config.toml
d_mlp = 1024
vocab_size = 2048
qk_norm = false
tie_embeddings = true
init_std_down = 0.0
warmup_steps = 201
batch_tokens = 65536
dataset = "wikipedia_en"
MLP neurons of a small language model. Each row is named by its layer, matrix (up: input weights) and neuron, and shows model dimensions 160-255. Each number is 200 + 40 x the weight over its row's rms, rounded and kept within 0 to 999.
After each neuron's rows, "fires on" lists the tokens most often at its 100 highest values on Wikipedia text that the model never trained on. A number after a token or word is its count.

L3.up137,123,218,187,206,253,113,262,205,182,158,172,205,263,184,181,175,201,128,201,263,177,177,136,143,313,242,206,110,132,230,161,145,154,154,225,167,195,160,149,188,267,180,154,207,186,195,211,270,215,244,231,225,233,243,225,237,226,243,170,212,198,208,226,192,239,229,252,167,213,151,206,160,281,162,141,223,160,219,160,176,155,171,242,235,233,142,189,221,309,210,247,226,161,132,151,175
fires on: "2" 38, " B" 28, " U" 6, " E" 4

L4.up433,243,208,205,162,225,219,186,234,245,106,259,143,187,175,166,205,140,183,223,206,167,256,154,222,188,163,220,253,165,181,239,235,245,191,209,250,146,190,120,73,167,290,242,203,192,222,185,178,174,200,214,186,232,223,253,239,182,290,184,162,111,225,240,173,186,196,240,181,156,152,336,192,237,193,170,205,175,112,217,204,182,176,191,229,145,157,197,225,183,177,210,192,272,214,282,155
fires on: " |" 15, " to" 14, "i" 9, " in" 8, "ough" 6, "," 6

L7.up745,237,232,187,199,193,181,188,183,159,231,198,159,209,227,271,209,180,143,182,207,187,255,236,174,186,220,217,205,205,178,232,194,58,238,181,266,183,197,191,140,158,217,269,280,180,220,249,242,221,238,139,300,216,202,225,195,165,246,172,177,186,182,207,128,230,161,192,264,200,165,208,125,226,225,203,166,185,152,220,231,134,109,197,232,159,177,214,172,189,179,209,157,170,189,171,229
fires on: "," 48, " but" 15, " while" 12, "." 9

L7.up69,215,208,225,247,193,152,210,168,112,188,172,198,202,187,168,186,193,227,204,239,131,234,230,150,236,217,253,242,235,215,194,254,245,210,240,193,203,154,233,185,177,173,174,267,145,179,226,173,232,259,215,231,165,236,220,194,172,216,237,168,170,169,270,187,190,165,253,248,181,184,167,192,187,205,205,193,214,165,229,193,135,130,226,224,126,202,226,161,153,188,210,119,174,186,252,238
fires on: " and" 60, "," 13, "-" 8, "e" 7, " &" 4

L6.up57,187,209,193,265,224,182,229,251,220,203,193,238,167,183,252,240,108,246,200,244,151,226,201,192,237,279,190,225,127,214,195,250,224,160,272,228,219,127,237,173,189,185,242,194,265,196,155,237,235,226,179,178,220,130,193,195,180,205,243,163,157,185,222,209,179,188,218,265,170,175,151,153,205,302,196,185,204,274,173,162,170,230,159,206,181,155,235,187,312,205,145,173,231,207,259,232
fires on: "er" 12, "ace" 10, "ch" 9, "r" 8, "est" 7, "ate" 5

L4.up866,215,161,211,220,224,177,277,162,182,162,101,171,192,156,268,199,186,169,192,180,171,201,185,224,247,230,249,168,148,227,187,187,148,156,218,218,130,191,192,97,135,289,293,233,231,178,143,249,172,187,195,186,199,275,127,245,194,287,260,210,174,237,212,190,207,138,220,146,231,123,176,110,244,193,225,240,147,159,209,229,185,143,176,182,120,154,145,177,169,227,205,116,191,196,262,261
fires on: "s" 39, "en" 16, "al" 14, "n" 11, "ed" 6

L11.up879,273,189,168,203,236,129,183,170,202,197,267,156,99,181,197,176,191,177,204,176,130,195,182,163,156,244,221,251,135,206,261,158,216,205,214,278,132,235,194,194,241,190,254,245,211,202,204,228,198,209,138,388,206,154,164,221,253,220,233,143,170,243,242,147,259,170,246,175,95,178,165,161,171,244,218,204,252,150,212,239,206,205,203,265,158,166,247,180,215,217,180,179,99,234,223,168
fires on: " " 26, " f" 13, "." 10, " where" 6, "," 6, " m" 5

L10.up645,255,180,98,245,203,196,208,215,165,197,221,189,251,184,234,144,194,142,204,260,191,186,136,198,222,154,151,134,156,191,174,206,195,207,206,156,181,179,178,176,224,167,234,182,219,161,235,237,201,206,159,176,240,166,213,151,304,168,228,169,152,150,183,232,202,201,286,228,221,154,245,153,192,187,245,254,198,233,175,252,235,195,180,206,255,263,163,210,320,192,172,249,167,230,248,252
fires on: " that" 26, "it" 23, "as" 10, "ad" 9, "v" 5, "av" 5

L3.up261,232,151,225,213,167,224,213,241,201,202,178,257,221,175,155,155,235,268,261,192,199,206,201,195,155,195,187,90,175,250,195,282,223,174,163,224,168,118,186,166,215,261,269,204,235,204,171,225,233,153,173,146,202,136,133,167,240,202,176,209,220,169,138,187,180,190,230,220,307,155,290,223,215,244,137,253,148,240,206,185,214,208,141,169,244,208,207,232,259,219,182,169,169,190,144,195
fires on: "w" 34, "is" 13, "ust" 12, "as" 8, "os" 7

L4.up832,211,211,241,236,215,209,246,232,159,190,214,180,219,168,167,239,142,220,191,190,187,245,186,199,170,214,267,219,256,217,229,137,192,157,191,168,193,227,165,191,218,286,223,222,187,70,229,197,174,130,177,138,195,228,186,195,234,252,177,222,124,196,191,182,153,117,235,199,189,126,181,160,229,182,178,154,124,104,202,207,210,147,227,214,229,175,202,233,133,230,216,156,231,173,237,286
fires on: "al" 22, "en" 11, "i" 8, "est" 6, "ar" 5, "u" 5

L4.up267,201,168,163,138,128,266,216,172,193,174,271,133,192,222,195,170,191,234,173,139,197,256,206,216,193,125,230,217,107,213,140,245,223,214,200,234,146,198,207,146,179,171,272,186,190,271,146,179,171,209,233,239,135,181,181,229,134,269,178,186,164,218,236,191,251,177,197,169,188,226,197,199,168,149,197,155,205,187,241,246,233,179,320,228,148,200,232,206,183,183,166,205,210,192,254,218
fires on: " in" 29, "es" 9, "ased" 7, " at" 6, " on" 6, " |" 5

L11.up461,232,236,289,199,142,208,225,272,169,200,259,261,232,167,204,254,181,182,251,234,245,213,183,93,202,195,188,204,239,234,214,152,249,193,243,208,276,145,296,224,168,197,219,179,209,194,197,216,168,218,165,264,229,223,141,169,271,218,155,229,205,184,241,232,266,161,170,202,195,197,234,205,137,223,209,264,212,222,252,217,203,193,180,203,171,203,251,128,244,136,216,167,203,183,206,140
fires on: " r" 24, " R" 19, " World" 6, " En" 5

L5.up176,249,270,210,178,272,259,192,208,224,163,252,182,176,159,175,177,253,222,233,220,219,172,246,206,314,273,289,138,164,237,161,205,140,177,187,232,169,218,146,96,197,232,226,224,186,199,165,242,191,208,169,214,230,154,174,279,218,237,196,118,188,176,196,232,247,188,170,262,206,107,183,107,145,198,179,139,209,201,214,277,229,192,213,229,143,186,208,204,260,179,172,206,205,191,288,227
fires on: " of" 13, "ent" 12, "w" 11, "n" 8, "ast" 7, "ide" 7

L10.up554,223,235,115,253,247,208,189,208,135,212,203,198,248,196,221,171,194,187,206,222,148,237,191,217,220,219,131,200,273,240,193,211,183,188,280,160,209,173,175,175,190,236,210,245,216,203,139,226,221,146,190,230,192,236,234,134,265,225,222,240,150,146,187,131,228,231,206,187,182,228,126,248,285,223,191,180,180,210,226,240,269,261,222,272,203,186,296,232,189,219,197,152,203,209,252,223
fires on: " |" 29, "-" 17, "andid" 9, " " 7, "h" 5

L7.up178,160,248,148,197,237,165,221,212,168,216,171,233,208,109,238,204,196,203,226,224,132,186,255,174,181,210,231,189,81,212,220,214,218,153,196,106,200,201,250,186,196,200,227,173,196,212,240,182,209,254,195,225,253,156,133,171,261,175,237,197,202,226,176,199,203,185,206,220,271,196,264,144,174,248,226,295,131,197,262,203,265,200,178,202,169,225,187,220,259,147,217,216,85,229,226,238
fires on: "v" 16, "ad" 15, " a" 9, "y" 8, "–" 7

L11.up213,264,197,128,178,141,231,238,245,229,161,215,167,181,156,203,210,192,227,228,267,172,211,167,186,192,139,235,208,107,287,148,167,203,162,190,189,200,169,212,230,190,194,181,193,213,141,127,234,304,216,269,196,79,191,192,204,142,212,162,198,218,201,165,206,176,181,218,266,169,201,210,97,205,274,229,203,181,145,210,262,245,158,231,288,200,204,223,195,320,149,233,189,196,137,194,185
fires on: " t" 17, " T" 14, "\n\n" 8, "ut" 7, " d" 4

L7.up968,226,166,166,243,192,243,217,227,245,150,139,231,241,137,179,184,235,221,171,145,165,243,201,139,194,302,270,172,197,214,194,161,192,203,180,232,207,231,130,200,200,186,273,257,198,226,174,254,162,188,137,217,210,208,204,201,264,114,284,187,247,102,241,185,197,227,226,193,107,228,155,227,187,274,205,199,168,221,165,180,240,151,218,217,196,180,227,188,198,155,298,171,176,158,161,248
fires on: "um" 16, "em" 12, " rem" 11, " later" 10, " May" 8, "ion" 6

L5.up897,164,170,222,231,183,233,247,232,144,203,220,192,271,132,148,157,219,202,241,192,196,200,191,242,195,189,194,250,119,224,109,184,182,175,202,182,153,141,165,99,213,195,308,223,197,154,207,261,245,190,180,175,256,187,169,187,213,183,194,222,142,122,236,193,243,188,248,183,272,188,207,191,192,217,205,172,209,162,194,198,202,157,207,186,180,184,206,232,225,261,179,224,168,202,198,222
fires on: "L" 9, "ad" 9, " L" 9, "ag" 8, "as" 8, "is" 7

L3.up734,185,147,181,224,210,238,168,190,234,134,249,182,214,156,233,117,164,282,259,226,209,208,257,191,215,253,229,231,137,201,210,218,191,179,268,207,157,164,216,177,194,213,216,200,203,205,188,223,139,258,193,265,232,176,197,240,205,140,258,148,141,188,234,209,165,175,251,196,222,153,228,144,207,155,244,152,191,201,188,170,269,251,183,206,111,173,222,182,175,203,202,182,179,172,255,221
fires on: " of" 31, "y" 29, "end" 13, "ent" 13

L11.up352,229,224,203,252,224,181,192,180,186,116,196,258,201,134,171,170,190,253,286,163,212,241,201,164,148,270,199,150,175,224,253,197,155,208,217,201,153,199,207,133,186,183,179,222,265,208,254,167,192,133,196,231,236,226,165,178,205,142,174,180,200,171,230,190,202,255,208,238,218,159,161,319,202,235,170,146,219,157,248,232,286,151,299,197,191,143,248,167,186,198,144,131,221,165,184,153
fires on: "\n" 58, " W" 13, " w" 6, " Ch" 6

L11.up33,174,241,213,225,113,193,267,168,180,229,195,215,187,143,236,213,234,221,200,250,202,181,196,215,197,199,179,155,277,210,279,146,203,215,166,186,184,325,177,159,222,257,146,165,255,185,168,252,191,257,190,232,251,165,226,284,241,182,216,150,206,204,207,178,202,232,231,127,198,248,120,256,199,201,224,190,155,128,266,222,186,166,145,193,154,217,202,150,233,218,249,218,256,207,187,171
fires on: " Comm" 27, "m" 12, " comm" 7, "p" 6, "ang" 4

L3.up324,260,198,246,209,179,148,290,267,252,146,256,136,222,215,272,145,166,157,205,246,170,220,201,190,184,149,253,203,175,230,103,218,190,149,214,271,212,196,209,272,122,263,255,176,209,160,218,200,198,180,245,148,196,182,197,199,273,174,264,172,167,183,196,185,227,179,210,301,301,187,253,239,213,270,191,236,125,258,216,191,215,242,182,149,182,156,186,234,176,172,209,146,159,200,225,212
fires on: "ri" 36, "r" 19, "per" 7, "ur" 6

L5.up490,194,289,222,278,230,259,198,221,193,206,256,251,196,168,229,206,183,237,224,212,151,255,211,249,234,227,203,196,126,186,175,194,190,144,242,215,188,187,204,221,170,164,266,199,249,159,172,161,226,156,154,181,300,135,200,221,171,176,193,172,199,195,208,191,206,159,203,248,195,199,131,152,162,251,241,199,181,220,204,229,235,188,252,273,222,159,176,188,191,223,242,194,199,228,156,173
fires on: "l" 28, "er" 26, "erm" 9, "r" 8, "s" 4

L5.up312,156,181,277,174,174,202,219,274,204,223,263,242,278,170,195,152,195,131,198,220,135,172,187,160,224,165,258,195,170,183,139,204,217,172,273,143,276,154,188,155,257,183,208,179,187,273,290,240,176,206,181,273,165,218,185,187,196,254,137,249,205,187,236,175,204,214,231,202,210,158,231,149,208,175,128,207,152,213,279,231,219,177,207,140,225,226,232,165,255,203,219,164,230,223,103,175
fires on: " B" 81, " R" 14

L10.up674,113,157,186,196,211,200,231,240,192,190,192,186,218,187,293,212,209,207,217,232,220,125,167,158,216,166,175,208,186,216,206,136,276,165,146,151,190,253,143,114,143,197,251,195,277,187,204,139,215,233,110,175,308,147,202,229,180,184,192,197,221,207,182,240,133,193,229,155,171,191,221,254,198,234,200,227,252,191,222,183,183,176,166,214,214,215,235,69,212,271,249,178,212,254,209,183
fires on: " so" 16, " comm" 12, "m" 9, "===" 9, " re" 6

L6.up349,182,209,215,235,201,151,208,230,183,187,152,228,239,150,203,230,219,227,185,234,179,200,210,168,215,242,186,248,169,223,178,227,244,237,229,170,201,190,174,135,171,153,239,268,183,178,182,207,232,202,204,309,160,200,283,209,245,142,271,196,250,158,261,205,176,160,189,224,167,199,186,187,185,120,159,143,181,174,238,123,219,153,183,242,173,193,234,159,214,246,244,170,175,283,206,199
fires on: "-" 40, " and" 26, " or" 20, " &" 4, " " 4

L11.up186,189,223,261,235,216,247,188,160,156,279,277,187,232,175,179,170,217,225,191,265,215,274,271,255,225,124,209,195,145,205,235,214,261,192,177,150,254,161,331,166,193,220,222,240,168,232,203,255,193,249,258,191,218,211,107,203,218,140,222,159,155,189,213,198,265,179,112,200,216,174,217,141,152,207,202,199,199,186,174,202,271,193,172,212,193,187,226,166,211,178,190,201,179,259,180,232
fires on: " W" 15, "w" 14, " w" 7, "est" 6, "act" 6, "ent" 4

L7.up328,246,133,168,263,241,220,244,153,103,186,231,209,235,228,170,228,188,163,263,242,116,201,196,163,178,178,165,217,212,218,171,221,247,226,233,143,170,224,176,177,166,203,219,212,242,202,222,250,216,222,159,272,238,240,193,116,296,206,161,214,196,187,187,227,238,264,137,204,198,249,189,241,213,190,279,145,189,229,313,247,272,140,201,185,190,256,182,181,186,173,160,153,208,221,231,165
fires on: " |" 58, "|" 9, "-" 7, "qu" 5, ");" 4